Part of a small language model's weights.
Size: 14 layers, width 192, 6 heads of 32, MLP 640 tanh GELU, vocabulary 1092, 5.78M parameters.
Architecture: LayerNorm before each block, learned positions.
Training: a variant of Muon for these matrices, 5789 steps.
MLP neurons of a small language model. Each row is named by its layer, matrix (down: output weights) and neuron, and shows model dimensions 0-191. Each number is 500 + 40 x the weight over its row's rms, rounded and kept within 0 to 999. Numbers have three digits each.
After each neuron's rows, "fires before" lists the tokens most often just after its 100 highest values on Wikipedia text that the model never trained on.

L11.down66:495552458507484461493479507528549449502428521498463572525518504453510482474515573440530514595497525482497514483465517485450540525471449541480521472521487516546478464487500502533519522519431479506544490514453516501441456505505576555459554445475398463496497522507527504406508527551446595514580487518420418522481492491515490511578546514513489497504563460501551504434466490463559494436498478569462433477538512516528472401457458528452520484509532546432397467510496528511477503489563529520533520453489609535507540499417546544464531417525471531499536444496472485543556517486535513543
fires before: "t", "ts", "ter", "ished"

L5.down546:458496551470505500439508530541491551544499569500538566540506566481487521530516558556533571515524505513556493516488497454548577510568505499466426515499567444413498525479492540459590504454450440506506553503548529547503479442526459590479482491532543492457476472474517577474499545382435498475457501490364549571463513455470501497572425546475553488518504458512477479481515480460510566505454511476481528477452475481514502487583537544473536469453517484442468521442479456486502494556491519488454554504422521520494526497513414455481443452530479483560513460483518499499486461476526524458
fires before: " |", ";", "id", " |\n", "b"

L11.down386:430494483565502537501530491490519559563466470422494530534491419546504445514435541516529458536578484549479459511511404504469431489484479589512457499469439536515555446484423506488514533497522508511444517458515527523536564482414519447512521513470555507488483495509452438442489489472515532512485491505529475472577485552516553556548515497560561501503485477502534551513495473560521501508490522543461527431591560577434459430496516495503520584494457494587442525519555505448514462479522558420532417508474495546498498476513502466428519483510530448500491419500454493510569482482471451553
fires before: "9", "0", "g", "im", "d"

L11.down319:490534528544533500548456445484534486559551453529518521509517488508527444492497479547588485493533460402517462441548513453497427486495530445466544490515426499472499501590509519551485449453541529535525477546611518473466515489476463492476453525444494499494455507515532582455464533480521514570455498452539498517504528535493486479507475482432540499496462610513563480483457480547500501529517488546463480598460467517393471456479489501537481505554486407476515507494520493481441504582500490479520528551471600525489534514502456410409518490475563501512484487517441440462566534499562545459
fires before: "ar", "ary", " be", "e", "ers"

L8.down67:461451514600516554548469571509497536473530534495619570562558525517480589512533511531443387497484487514500511513545547509492508446468567537509486487474538500442451504533499512561589523481457548536476536514512472466425538506582510537442454468580509455536501506459515519531439470502482487426500490542487495533496515473442494501547513432605504465467507513484515521470496503463497523514535490552461550548441488504488517499414492507546527498522482371480504515466499495455453503474494460519444478452433580545510456434545482477455519426532485481487558484443524460481486496485493501525
fires before: "s", "ing", "ings", "er", "way"

L8.down402:513461536465484497525509470456471477533444483438500549478510534501488475492410488514514467547504512457484553480512538513479492406433536500542544467529542562563481436501467395456601534459488518509517566485489549486485482438481559520525526461468472533461502503492527507559557495499510444553451461487515461536551429477490527452592551449495441499468531496511508515485494531548454579572493481456497483423506392524481444511545496541491531473472534545500605477569388488507487532478498562488498444536510536516514497478484444505531571459514604501510452544499504483518485509483512416513
fires before: "her", "5", "0", "7", "8", "el"

L5.down45:495496504507451494522532516437509462485536481558490498498467500450534502477551477506539542485503577450563505485495556566473468535492494486399495514443511544535504526515525530476502512530543429491530403457557494520512487440510474538462477451418515604515498563498505537595528471470483488484558406538577520533511477527486461473466594542465543517472537499427380490509529484483463543536556439510422452457560501486498496478612513518518551555547534468581469461452518478552436478504474448464448519537576501521540486494508450514484482513532486491468468503499492456484457463486549512453
fires before: " ", " (", "ed", " of"

L11.down98:547445498494513467448466552421452489507589495426518430507511521460506518519553544438456474545503523471426444410518559468525470485503507501557404535483556531520530478528474538564469554500512474439466523464490497506497561517514563453508553544509586473486551454446507511476455534532547489503538503545440515452547522491497491426542518526427502479529482467474437490459533584503536515489528534624498451515459550538475504500464515427485545502573578446447458508429538509457547510481460525487454486476499500456468443522499504470584534525494556535491526550529462489545499456465503466487
fires before: "ver", "5", "4", "v", "qu", "6"

L9.down519:468478493512508563477526497474537431496594468459547418477491442492522494384567464575531517476542504465542438569518446557489556542507514430507506460454498538527492498505491570510433500547495457517483566449468570495485497544491533525487462493510474480535505584506524527493489523544514444516442444485527507588511449534565450557497514589550555554499500507538476421527493511476484475482454542515568533454446478489491495447443472513567561480495579537494502518458504470466475514506492534482413435529539529488534487517527483447537499502549528481512445496398428503492487485504499406500
fires before: "ck", "N", "in", "vel", "il"

L11.down377:479577530498470499513503455476568482511491455455491445536552436489517499527465568455533474486479523516452472449498466514521504502569539488489488477514488492556541477527625564541493436468464429569503496504507522536478486544494493564463435428493535491494469504497531574558499446527486486521506444523491489573397544483485558477416509512500513456450549473591429529517427466537522464546445501559470560498485480515550495412563516497556538500485459515449445518475455531506497502512566494480446410513518473518546484536529490520555611477455505453530431496538527477468505445526545503478
fires before: "i", "7", "8", "6", "ied", "p"

L4.down161:576509452493557492534431473492418399489492487508484497459441521494558478500485526558477510527552539449528515487447504563505586484500455546463533473458475538528488562461541501440464561522473515520455440526455526432513511551475469480575504433507570450548445480529526565498505458527453531557535446531543511540483518559572576494487530495465531514503458492540486534529430515506541508510546516501431457556457469428531499503525446463525502522505531550451473474503523549577472510459468445386496507511408506475510499487504445491548538558404515461498435507506510497510517520533511581469
fires before: "er", "in", "N", "ing", "an", "s"

L7.down529:480494490440482425577485480430523500586514483542530473476512577457484498505487513454424449524546554507563507455548525441416466547491524477426558537443479555493514473537572490540514506555437514501526555534492428539471498513538503551535470474519455537556510460502465438444490503500512463540505512483494470494575414500495551533518495467560498451457479530505512490466499521538558542438492495504460498525493558464453346517516457511527571444525486488613455564518484533466507491492495510542462500502470440514554512517486398530495467487469525496516550572504508466487532551497480454457
fires before: "S", "C", "m", "K", "M", "E"

L9.down562:465496511519508565501456506483525521450461561548555467501479571535510529514522474525497527493479527504461495411509490505437444527475544493585521533537426504525526411459499530528519570497571475503527497528503453493529429531536568425464433522467534496498480562512442516402436508547544483564404505436456506543506507489452534532466476510515416456455521477597513452465474462465561528437512455529490478504528476577568517498523523490522533574478471511504494513489503584457560468523417502506515510553466471411478446529463438487525495520541525478506551514419480506525486569511537474490
fires before: "ess", "ut", "le", "us", " c"